Part of a small language model's weights.
Size: 10 layers, 6M parameters.
Architecture: rotary positions, no biases in attention or MLP, untied embeddings.
Training: a variant of Muon for these matrices, 4065 steps.
MLP neurons of a small language model. Each row is named by its layer, matrix (gate and up: input weights) and neuron, and shows model dimensions 0-127. Each number is 500 + 40 x the weight over its row's rms, rounded and kept within 0 to 999. Numbers have three digits each. A neuron's up and down rows have the sign that makes its largest values positive.
A block is one neuron, or neurons of one layer that tend to fire together. After each block is what it responds to, as a language model described it from the Wikipedia text at the highest values.

L4.gate156:390427491496509555551446501499514547499536521447492460518425469419465485563477477455491443502425497547521566492465487441575433471537504547547435528496565414513447537522514527455489533484579484525538481472563536553458421482566517490525449492470519498514521484518484478466477525507418557467498490492544557455482532518502506548466485497487566478523542505539478472508553499544503491481495
L4.up156:477500493552534508479493531461474388458501487492514482528528449459564464507479510455436428488490515412514559465480481488455466500498507481513601540556468532476526462469488499473491509473530454489496458482488528493468500462567505386491464505471477510549528481534499496473517595484502500575443498487468437449564485500410493572410423520514536530480491570526518438536475514526556506558477
Responds to: First word or word-piece in formulaic Wikipedia lines, chiefly infobox field names ("Area code", "Genus") and time-zone colons; also hyphen-split pieces ("left-h", "br").

L5.gate148:503441454548565491530435534512453589479490495454568504544528476486585505478534517488493477525523482591519546408443417512467529451475487498560444573485540568447533517513478489516393524538460510577536492509451542562468494485476508538468524456574491517517441491511534448531494498488518449460488534502496495485582513439502494589471499504529556510449517457459420497503522506491485498466539
L5.up148:496451490505490527518468564470463476527469436485560542433508472460521479506491496499521455546503575564509515450472516444505421468530438494480495520520442541588511501571458447466537479539485482554574521539548518505478502497488469480535495529490514483502496497409460482545494500490526510484500485476475560519477524524537430534471457438435513520447556499460524602508564488518471467583544
L5.gate252:458577562502506511542437492505606444474583529474525532461460428463515521473496504567507492537562530543485538540484492575455503481509503494544480470510462451560488497495437542465507467528514494519481512538495557528511533501493540531419484428446525499465530493444501520524402539549483557440460512435486473454426507438523469470523544544543556504453522438405510438459518524434530474509566
L5.up252:514543548518490489537519543439581409524533440511475423481474505550602522484498526527541555495524511500521499482492530508457510468582497527525432450529541479548572480484525398506544503550459529450454504435511517501517462488481432526473446456461491472506529503462467406430560533433424513569492510495492486493481424511512449503565474470488521504446487431484435571468510499456525523420487
L5.gate275:447495527433486547459567474508527515459438528466472462484509575581485520513541510474541485480458464501487495481491465533462462502433532532445542466566510456493472508544515404495520589462574492551513456455506449567459450540588493467494539508439535497549497522468535472466477554527470477531453550525477551518545481517419513581526522512451581448443534508532513485569492573492464512475514
L5.up275:416530483496501506518463539435519490515512501437495391511513479554583539486477507592490498434506525488525502461527552570465469454517511527513462529485523597544521536459472493450524517476420572499486493458516513511484517504498492505473525465449530512510561507475519534525467600542483500513477542566573508548520505539523444498520463500489539475550458439429421587551506475464504478461546
L5.gate488:539464523509545525538513515582548460561574535391454512500469484494502522475444569507561543456495542517514472430480487563480511447481479484492449454426465446538531518444490493556526464479470431482523514541458515509466470506558541576442532470458462483468485536530450439505484497500455551491414564528530501421429489468462419522552501558510528492518477500495520499523468455511480447485540
L5.up488:501591530492492449526503532487553495486478514474519473484487490576488481460480540505504447507524563450531587524463476503538589517581520502547443486548519449550508576457489475482531463534456473410507497462476525493496436505463487518436501433513545522434533477463519495497502544528452569487513492508480496427468435527524512511547564552471610508467528417466401499452548507503449470428556
Responds to: The second newline of a blank line ending a list or paragraph, usually just before a new heading (==) or paragraph; weakly, mid-word pieces like led, es.

L6.gate49:489514563430580388473566533480581466515478449435480556513441486527556505514478465478510567520517512515479491454486538464413544549498511517491537528462547517504484548512525529580452436469481476500482564501503496502459447548498506530489492547537575442451534520476496511508582477522489539437495507501488524519577443450454539423527566532472439585507511544516479529475501418549506468485519
L6.up49:569547519474525514478442548552533458486482450550496476522472479444503491501484527562394502461505442607468507479554603509473534510489522529469489534478573463517500514529555467499467472522500546481568497503512478499477429548516535520567577523548520494492416436510489569445564483512514412495510509524508506524522545535460465437491504530480530503476450496472425456488362455511525523549538
L6.gate54:482464621517500480415510497522549501410502555465472512486447446470597468502486465563549519506533492539534566473556510561469515559498517539478596502515484494457447483574488469548493478466518474515516464512475531446541494470427472438619506457546525482492525514478540467470510546508468571493575543553517509520566500531491548491553543495485435454466490437517411498494476424544578522525489
L6.up54:494533529486533461535467491520510497559480512471473527433435427464496505503512497461488453497530566487536551584481529520510524489501401541538494480493522465498512456485424495508539477531432537487558544450538438517498474573537596490521486504467551549487515597493486489511531446525480448548419556530493451467457517494480544483504501523490449596544479439513489546536523440572465519534526
L6.gate141:477499474451508528481474522453593553488496564489420521500421477531565500506516432519570457539486486569485507445459513516562529497537553492504415497538453466464514465465568492489489600456480519549499464495527473534488435479613483551490519472509421534476503533452504510459485458509513459426472541505479477539463472483556486485513530555504459453484478420504498494495514484509427495474524
L6.up141:512489485509448430586439561506478491461451579475556524504548487493507485508580446546479510503515519533487459560490481565545537528564516440488522498495530490519448455490516541533506553480456493502460496549454537513438484462494489517461517453415498488486470547515511452482498501532469556547513502407542404490473518427507452439461542461492465473519403482458469444497501457476586498512534
L6.gate163:448531537470495534450514542558506416465477509540533533546496484458519504505537492496562489494428596511473437474493551541512523512499444467511405544494503483536473594475543483522458531581426477479464527491465483525475543493483546452469509474500482463457548457595479497480508538518530454473509588505524427488586506466517500472505514477555460457534446519449532490528540541535535545509537
L6.up163:540525599543486507467555497498486501546484479535502477501509584539555512470491554543517478543491559549558438480461424552574520517519484545490517482517493468512430473452512455422482505466489487448473623486440451488423479483507510576432441563463494452451499504520450538455496559586431493457558495540524515424471479570504504507515494546522549523479489538470495447512440460514582561560493
L6.gate180:460479458495496529486524536497546502503461513503440477528564532568579498579507519442549514554509455505503564548511496575499507542542448493374480527519412511518491514494510538442511470467529489471494512526444512464464490477448456505469454530581398504427463477426514518542497544436429537490454534573574444474482495495510493506531462472512474529536522505549396473494516508494507471525516
L6.up180:445405467473590487504531537524440547566451531480531466487556572525486402526502555531411460474488448503514519508537454470480443521483480473580574523554515515515517549510553438472463471468548537474484487458524463497553517540540588527490461490543443427477557502440500550566497489458473507509518512565511524518499505526519581532529456543518490496494506490523447539472490516462453528476541
L6.gate195:452527545516512499464478505429557519507522520485431552520482472504503491483547544463486517571476513422499522511448538467514463478417498583507527502532476580551569498540552544512448485498529462494467510468516455501419480535565510504461471459495500521580499506507564524460553498495526578505450545536530483547509460483441459423500490524506387516540510495486489440555537522459482552447464
L6.up195:525500513485554470444463475501461570531577429429484562494536516507554487465527537525511494519543455473487490526495474490538467524567485442503550496492508533532510476572553502471450465518558579497469507535520443596533502554437479519506532513557540481494440477440455483429566447477485489531534517509498535477500532495470433478487558543515486535515522525445489510516546521445534448474471
L6.gate233:550462437552464556517494509471555464518486497457483442502504567541510469555518503505494524482504481504479564500437505449567427517481529508491549538517579483608466556521457474511525512493442498626450548565519510490465569460473508475431565485496487496481442521543513495513587537531488491539463422454586502507486481464465443472507565458531527464447504494498532468476460494499546427469472
L6.up233:495474463426468550489474490541479572550483473540432455456473551526486534471469488473497516512481524528459476439505575474569498444471543568529530504560559514532505535462508522506522510518472562548443490494478516523427535494519510490477473475477538523486496567507449522519526584510522500505453454539569552453500536476511564508502560490470496548437554482490496517526514510518521438562499
L6.gate235:519488489575523522547505483488533466489409477471467505482493554466460567551421482543461492473514526480533364541403477516577522483590413530503501518558548401555485513533520514500494474534529509453476480465531507500526521541470469451513456506548498442494500507599478475484554479560514462436466407535546447515484467517531456451506386473560486472558519512481502475447504540553483476482494
L6.up235:510505470465492524485499463455565491489436539418500536499568543486516496501496453459504480477498529550510527457511413562539406452543461519440531556557543451524469449546473520466507512468488477517497515531540550537443456493475538469537442508516539454479482491521452514511465513538512517480470456475491478474474462566456530483481503578465515516452428509525552515498528533430489477418555
L6.gate269:510520514479443490483503505468429522502544463548486525511464463486554501526531422452556524506539646508470517521471527517457519515493552505368495530499545449532463468458533471506479466535516446512549460529495425562488472493455439522516560479485564527446541457463481515514509494493460488579454450514487479568540462476487470484454521515469585444544434478515534534465432532450521511492450
L6.up269:552467544569481529537481579447419554468476526534496533541511520518458542502563574461530461570507538491454487573426526534506513507468441517485456538502597478514461504447482480451584499432511500550579493498498475560530492447466466505465561528512620466493564517525451461505465525531458453509422459450517512582438516479455481513499446464496503468458530433545506509493443480508523585499514
L6.gate274:466523467477422475422443541542530546481575476450465542387498461563465471504454496449562543479497483502461508502469460448519503494533450518535495458471449522507468486490490520491465472494512523548522517537431495535517527458464462541523510481516561425445493488559509532461491452511445532442508506550417526489453530424513428486441576502601484513529487546492575504496505561511479547477532
L6.up274:448543544467557463441517546473500533575469457504484489466447507511495489495505540447508520413468548518586429503523544505581482448522459496527460483449432542513468556478444466511478438491533475530506476522465451528471517576444542496532486550473428498504547475532517450480527492491472447404509531541544591523500465508610440537440490475513515453473514512535515462520507453487499489532491
L6.gate275:519532513486482491478532465492482586435507495428489534467477481531465485487454503525508504535454507566453502415494471541475581456481541442544477468562560494550505549457438476512527445503528463506474534488594484529426345501486468466460561523475487440490557517509526500470514501558545448435532505471541509519492555508524446441504479473444587438507426519498485440494496537495557490502508
L6.up275:523507435523509526542564441464517472414573555460443515474436496510487515441491463486483571515503439476484459521513475515521546504412545438424545480538502499567482498404492532512503478477418544475480494453512540463427555509526498431500521533564531419452566506516531466467457468514551506494474510437480563477567553485533472518472522499486532497516470501463474554470458457469402514552534
L6.gate301:508484478466531530507478452510517426512503492475510523469519546520475456449432408510520524564484527517559502532554493541503513525488431498485437529508573455527520451457502448546522484458555491549458550500506478517478476410485538486445482516518515491518456513507537496497576451557514537489555505455550514434533518453488460483497586514467545534486498484576489545446528480458535467491442
L6.up301:515541461484476496401505454555511515509479478487510491454505447430561489484492465456481548515512481540482469498513513494534522384465501527514515435567502492530608513526512479492549560545573489534489492495462439562517555469489506557468490508485603527515474510468565534504527519523497473479450503445559567461518567482521450488534504488561521517474562481525497534463460472541527541509488
L6.gate311:482513512537440524497579453484542452491472502567449423455509549510524520496525472496495411558390517519510426470456532534539595499499462533501515505484500515492496499456402495517500505500494480510469528506462576453492525555596479572484526366539474467559509563554519458525486527502534571512456550436519434460490470518533478461514524456468563516504551535499504473559464495487422514499531
L6.up311:473503533448529411499532473623441523502484489531428471543500642551528543535497436538466501440518485545569489505464532500559510470472448560429535506548533484487481498512502518510550491508457516505485475447481552485489438571455502517552449461517452493420504485455528474529490493550437546424514463488472501508480597468495488448519472473439460499508491515517502509521524510509524381489437
L6.gate337:425487547515526526538550445445507551420519479465427552455542517523528518483519508485518528480596482458412537446468533445515501453515463583474506506507486452495467548469487468501531531516498531465505542501451470594442536506596591564569492470440496479473462447560453507411527470542467538489513472467490528473507511463502458462459537519500533537490471463455468511473545471518483448498477
L6.up337:565473461463555471456570492592479475529546476498464503491445514561566494494467458477501465519536572529536549467533473496471487537520472573449519484570581478537514436521528455504534448453515535579485464518563545548536493428477472467477534501489538505533484491507492528537493495510478487486561549472536528527505413473584524519434493549438591464540519539460543457538460545469475474479498
L6.gate370:495564532497476458526521504528528540469506573501464483549562468504590431501526494534475410477473556579516492455474466581463537587487519514514539460467471466540491467484483509537492516493471503548486428493563501503495441429579477444562530522494524458527566489415529471459481558423457512482510598471520557482521438456528489516521525531452522529498485566495449481469557428507511461524510
L6.up370:474470499474453556489541493500500529523514496453533549455486488479585457424442519555477495527500521503507507528485487595465530548516455491450506483426466545527521507466510516507557518585489477494534459481468517485423554415540415492502436436533519523513501494544434481482482552501473476445529491543524564550533439496519469555509508501492549464452475540439455504455520453545548481583508
L6.gate419:481500526459578541551509469508564504514540425506407481498541496518512533526533446486473523505542497534496437480517505486467490539533412500434515564422508510559564506535506545510528454521554494511523541489598548491484459485499467472500487494483510507468594493595474519411563493495519484438421474526453525540520501482528526521563466442537488514457509489484451486535455506521512533530480
L6.up419:539480506583506431533506568535489565489466498550476513488584471470548457462434461515470493476495514465493543451554484571566619538515497497444458508503498466501462483518496446462525477456559530566435518458538538472505538550523528490479524511538491512472482524477458527535440460502582420529485523405479582506522493511504541478531517504504477564536450527554502580526462431460560464528468
Responds to: The second line break of a blank line ending a table or paragraph, before == headings or new paragraphs; also verb-final pieces like -ated, -ed.

L6.gate17:504517507494462460535562516486514498455549428522484437592458487488517520503473557501552512459568539385538500506442407498513516523469535559554461528439474479511483460510557535512445481450521432418541603481485473469471499498439472542517493432546421527539502518527545484488514398525410506477494498518544484477489592507464595455478497483565511510487484556541484493444520516530517539541555
L6.up17:513529514507516457566524469539519526464539452496518477513488459501543565525551450500455418446489470486517418464495504536479544524535563501514493452505459434497507488511532470501454531553520469473442467533500474502561458485461475575492506437454518522451498595472530469480505386517485520505439474483531465460460543504529569498507466502537500470483526530545402502527587449552511510472551
L6.gate35:522483524566497538530509511507531488460539486523451528481530530522471495508501566502535606472543472539500570394472534515487461506531491523524561459543401532444471482503513522493512407534475491423448436499501550527450535511536520489491447452486468532566496517533487482459458465462442469484529536518523471593478551469533520512528511493528502462557498529487487476539489521538607521449381
L6.up35:532426486540505461488511538472508517518543500450528453554427506520512493505512499450481523547526448475516485507414528471500474457485494506464456458556486504436466526492547499446502526463536482433464466561475597524455439422545505532467576521455548463496525482555509508432516572496480503546469537521515460575527423526572461533477510541486534537511546558459448465410535440490510503529453
L6.gate43:496447490515492498483537481467421460532466468409465553469502471498495530445506514509516512489533441464452499538465506566454558549535548495505447540458523455561503513446469514473499493474468500525448513528489439479520510460502539524537543484514542504489481535515524509487484504452430575535566525449519435481433527521570446468486454485430485458545506419455527571503444585507535461424509
L6.up43:431483457515518459457524497450457501481420465461474491502478473523472525499507564456492528489487429514511467515492452509461459538448543489513483497492501489510484530431491529447496519518508516472513546572435398432415498490471554511552490480435506550425447452536520506494470510528487504547507447444480489499500509585547490490539500564498431488504437461474517533514480459506569480475518
L6.gate70:494490482523508482440548426533475397489522504551489477532439537431500500493464487467458547504491516516512530473502521515519438467532537461523471537441608533502479527574510549486516531471510507535508506482502465541491531607592549596546540484535518544543532455594496537519496503513382505505516436462572404473545480474544492450542501509510459494459504472461518508425502468498439479513435
L6.up70:510439497478508485487501556550526546499553483454523506467543488497565480532495456467434496502497471507521461517537567530518571491505492489460434586565516489419492501492480562539522524504555478563499531463513545520556509543471476487477452502561596511439586487492456443543444510531522430529472570472475559534539521544450478558461473502544520538517543403574505557530456435578504559491489
L6.gate71:488452535457500480546555459538511487479452474498494570511506505440543429497505563523473528505546508460449475433478559467507479429536504570413508524555496447539478503466525494510438504462515533515482535562535511456453498534468386522468515468514566460500517528535452459506552553426425509504426527504519555492540518488558545479452571523484463469519435434529442471575560479453541453537530
L6.up71:460629562487519585469519461467471455485558472554432489537518553471456557501416467487485393452569434522483510593469448466517533514516513495495512530536502552526473426542463481479532523521501502455443442437471498397498506528520489484539512465485584473549554520429463490511558479459466509531553414529562511584524468495560501496528499550511532523495529500454538551518535458515522475506513
L6.gate89:485518458478446569504498457489534438477527536494503567510553467488559553578555487521506520552554570543503449498536484493458496441533508534468512450488499589478513476476410541470422495353421495531509529493521463500504548458512507485435490478558494484518488484568518602519519490575464491521520505589491507520507459509523444439594508469498517544418499479555541568528485484516506503467452
L6.up89:482487520489451496416510525545491476538475551514470508495503485528557512501506612449467533436494441578402589416395529495503464594508487465514503519500473541547480565476530503518567463427473516557559481453465502437500540472446476488525493491496514462425477524496459472490499544456474470434463453470550523507486555540506513522434471475458540555467507556525531476425500496444475450549520
L6.gate93:507511514500447520460525446427477479492562523541546496475534512515554530451500493412434519453539448480531455502500529464560476481533517480490483452554434536465538472460485438450536519501409535473487473466485431512550514488456499545465488501478525532504444474567475499531448471464521462552482523455479488572626515469476462507471471475553534631479524495495439518525463580521555526460577
L6.up93:526544473497449569486366515516496524524481498492558463488566435508474484531538476483416563490465490503491498507438538527486588419480434498508494514431604506455546527492474527503493464524553485527487463491415517485519523516512434545512468495498559538449465512504466551518474507531534464493507470517501473525547555502526486464482433486447539524514469474500464470435479544495580434515551
L6.gate189:522532451385474515537435505497499449475540473537499492512454566495491519517516478457492486596491497578481423512450431559449528528508592485503467455534501564430497503469526441457491513550525420519520494453480552538518464444495480487474508434427512469481456501456531480460532541474515442447408514542488552475459543484470534527455469449487563484442523465446526500477484532577546533488500
L6.up189:424509520537550540507519472549477546529475519452537478484554543562509544500528485509545499484444455499566504504453532583501486504491410540544456456557407537480477511507526458539480497513481511487484497480511506461457517505500487490520505487491541456443503567501503529487534578541502440477497470477543469478496489503462549546452455513514430545468494467419510496555515478447540470527447
L6.gate257:441578443456458545462543567443484585511504474482513524487490537518461499455524588488451538502475495552485516469464627561553512454523517497450548450560515491564483554484449535454461510556486532555535522522478428503509503494526504550553577497547474519526430402552514547434532497464431427480539503509536480550440487525425504484461526552562491533412507493530465480558525517469474523490508
L6.up257:516496474462510434502480466499474553439514478517500482504510548598425509495520472488483527547468470511523562515446504490470498483541568449543525424506535449499511464524517471569432445522539477459509563484417496429458421492540568533596552434525520450471576546553500537527512446466478403518475445551473463490490487526558494506475460527440494484505544483542458517502502453495423475520575
L6.gate258:519557466517507541490546502497488472541476497518579482462501539421542509504463448503485551533477495495492502452413456501463573534586540381414472477460515472480533542508430472515457493544488503502448473492505501502448518582574507541537449479481504531470511462523535474439505510488482502624500426517519439601527486468511472458530498493488503517418501494546537482520485506496520500481473
L6.up258:541478548556498554492553451476513531485478441518534462483493458395535501508491505526469550536431557551483485555496563464410490475513513496545437472511495562453536534442469548509441497454462550475497517556520532458526483456511444451502479518491451489495525428486517465497542520464455453537559462500505450510466518481528490492500494491570489548523564480490421496561537488521536475505540
L6.gate286:432517450541500539440546555492510512515493496468505486440542508533480547450502490496487550549466550560468455457500549468574503514567449514566502423491535458528497551504457556522502523502515465577532520481512491473533578435495511451513520482501475494457526439518547518469507536464461503487640516522487481503547485466527480466483525534554519552578530429525488486482467456503556455467582
L6.up286:466440520566519515549468487506592498453425495479506503467568451493416458499596486467486467583479521512462491511445508447554509538549543459448498431457424525522544503495440467509501486533476509532506574490504482531438483488529444525484492503563459505450574560465521455492506501512490523463485496551462512486558447546534510561514434505503518452456533533467534475481469578558561462487466
L6.gate325:538492497428589419431476439394473517489518525489520544492511453492475514523513567497424471470481549474475486493530464524521469464590507466549523443451525531519529519473488566468439493442445447545552463462466487464447546478494411507536521476506521452507487500525519472518468473511514458467464494536476470442444526521482416530524493541544501545479504510409536507538559496399540496529512
L6.up325:460481505427544406513494452539488470487514509566516509549441479464511450465495493477509500506435467454491398505437436482443520517525518522575573509442480540548471513486485488448455496525466515505469576532434538490473503539521448450560497524506552463503514508492503499549493474457487449581504559492506474540546471540477541437531502445547531514466564592511504580552564502495500512451478
L6.gate345:449490449490436542484459558412501476492493523428461575508443515500519516503510582485474506536425466520484471429465550502489466552454535544451533493494475415512506481466500483539540464514485432484482545565475559518467522536472428552540564537468481503533413461505500529506517505502530532581539499427495478508573445497464497472471513518519447479430541498530540481515514499526505484535524
L6.up345:514472475484422517499487568484524497508492498457562506546470545412537552420399535491513543535494499492464464435521504544575499538493523556509529424487431479521580488460449494450446472481501397516482523581550561494485477497460536522529492504475508452523476556511474456525572477539454523557538471463458504522533495434465484517519523503497494587497527462620451516497512413530505401481524
L6.gate376:423563537505545512484493451506510488545448463493544587418563510475522502548442469422468560491493495470536505520438542539436487464509537592463460477498440491525513541457561489488483546508520469534551466464497510462455504413504566481491508425472568505460427511561476533505460504434498462516453476534455473485479525439478430452502570509487472465446558473516450487541474483455457566542482
L6.up376:470445580504526515520504509570518460491502528538493515470531490538502471479478532470514546435510466479474460508483520515530540577530530572516460411493532442508507515483464543514517537505565475487565529469550520537537461483498549533568462509521434508470489506444513428514528458470478522461528507489517521497437476524470505403518552533504538438556522464516473459451460532541448618573494
L6.gate389:528542485536426532540497517461530454533451525520385470560464443595508495429448479512485471449506547526432468505467486465536451549508534456536539508467526596468405528530491492543461481465494507582532522507531435472469488432539469575513476438464514432487458499519488472538501562505508507507494440484529535540485520571430515527491494536585496473534523548525531458508530506492432501479520
L6.up389:538458536526532516463496501566427428491394528511560515498458475475540555472419516506533461511433535467488512464525588471547497456493488508501522519483487531479514484459500462550525521427494508473493534489448452451509438550501510488512525454517484464574459460511500472472495543574468503485541430492582507480564488432479559558434552560495591508579524482481533542495421474516576429577512
L6.gate458:458529434483492498437564533486489502486444444492501508525450557508496490481480434505522437474508539543442485474486483505459530507563548492494490515532529535517571533525500480511521477485481511504529450462412517538480502518501463443533466475463574486450489541499500458496407495528528502500558533547521424462582524461456511579409531526462503461583450567455398492483530430537575484522485
L6.up458:497471525515526493477414444489496458510501453408479487513385560447489516489439524520534545490538469494455438470522560486440504507529519489534524524526450601526548477507472534480436446458534441478486496462476566505501529527457426476569472524529508441483556550504469471503515601480546458518529452544470434462455476533554441563451543477452483454539497538512501478498623536484540519429427
Responds to: Tokens whose continuation is nearly fixed in formulaic text, especially census, infobox and climate-table boilerplate (some→one, sq mi, closing parentheses), plus mid-word pieces.

L5.gate20:479501472534475491415578446507557552500533442437496488471483508541531500458551479502523521484480521559467539509505504480505538524586534470499558535502491493482619545482563392510484465492488563580514573562476443513517481458532460537469508471596488510526532472551477547463412517469446487534467506437484501516587543531458483395505514525547481486521571514559552497578415458488554515509538
L5.up20:501434511532408553515534494549476490494527491482487492494475487463448545544518474482539498470491452458486490444475495429436515495464573452519520515529535506546434588498570565500513496540540477556523532536506466474505543501480414558518548431494487518477452541539487514552498516458470482449544584507518521553452460494565471456510550414488524492521616506515452457435563515505496506520500
L5.gate54:521469556524526519502511539517448512513475493472568543522402478519522537464513457536483482516525478596491509504485502455499510505480524523483535490489410476432445456450465523486582506428549474540597495471405426521463480531499522527546425476460489491447531505490490470493570487439510574509486510468476474548484519520483532475457551484509439464515469516503509498508583510566445469497468
L5.up54:497455496485484552451523504484503544511589477524544505458531495519489518410463517496511383517461553509464523522518550462544475503559416466496565541509504519486509445538515430560598512529542502511542587537474485473449487530499501466507475461462448443472486495466499468532444535502482486483503487467498564452511554509483402479486444545492551396508529463490407461484526490494543518592454
L5.gate189:435471523567424470470490509459532520451452441615498475437447519519561541500530479506491470531455550505479518478444476492489453438506526517460483471570532521556528519521501503501500559539507479519473571486430546558532475458489445557479414418517567501428531487468510523526481514482473480519523474477523473514575575500467503511507559474554494469442526515474514424464563472440408537467618
L5.up189:518494538509441442470529390466501439482452489509476498510484459538535575509510448463539466606424570533483570517462503476561470471541482586489546468432509493501515554499509550565545473490472434490587492512485499512594519468450439493510444437562491545489510581494469603547469511526463532516481439435502474528511536516481500574521470433504500498572559517476513448492493470515508515556516
L5.gate244:493508470495452430576475412474470480547456572463495494553556487519506513483521517464515477468470529496578440482511561480480512546508494442427458498485594434506521533487495541465503495533506501500478529548589475485447528480413460585484556479520494510460539539504452448527459600530476462437479459507524438533520500438481490405490543547456482517526519477527497441539497509458485548481435
L5.up244:542493464533428464474473475504516511525411498499510521467474555516559531455541434481551540587546497491451461490512544501537463526485527517494528424410539521499508418511397473539510594495508453493530552486477519506457475497527525554539563529486493555480520521515499512541464546574440466499466423503550555532501507573431546477567551500493464486546509433521470451586492518495559541533516
Responds to: Word-initial fragments split from their word, such as n in northern, nominated or narrow, plus resp and Dep; also % in census household statistics and year digits.

L4.gate29:464508505557488509385488538424463496492441491477474524470507551492488511531553523578553416520461536522482435501536561525481605452444571490484499539499546494481476465485478530512474523430537476517448541489476418514492488482545519592456494482515620500478543539503516481513478526497505542481490565501477417427473445470519489489483542493471483543496469475430525448586423530572548463468510
L4.up29:465506417498512573429503484542513533493499505563490459554516519560491458449497453527477545526527438542475439521553499562483545413525529498554428510522458443486479497480483504473484442509526484512517482506566592543520514533500502449608469538508519566500532547498522483423540411569509512505487476557467460460542533461520520515464438505434525524490528452446487551486421482463528444427512
Responds to: Line breaks closing a Wikipedia paragraph, usually after a full stop or colon, before a new section heading, list or table; rarely mid-sentence words like following.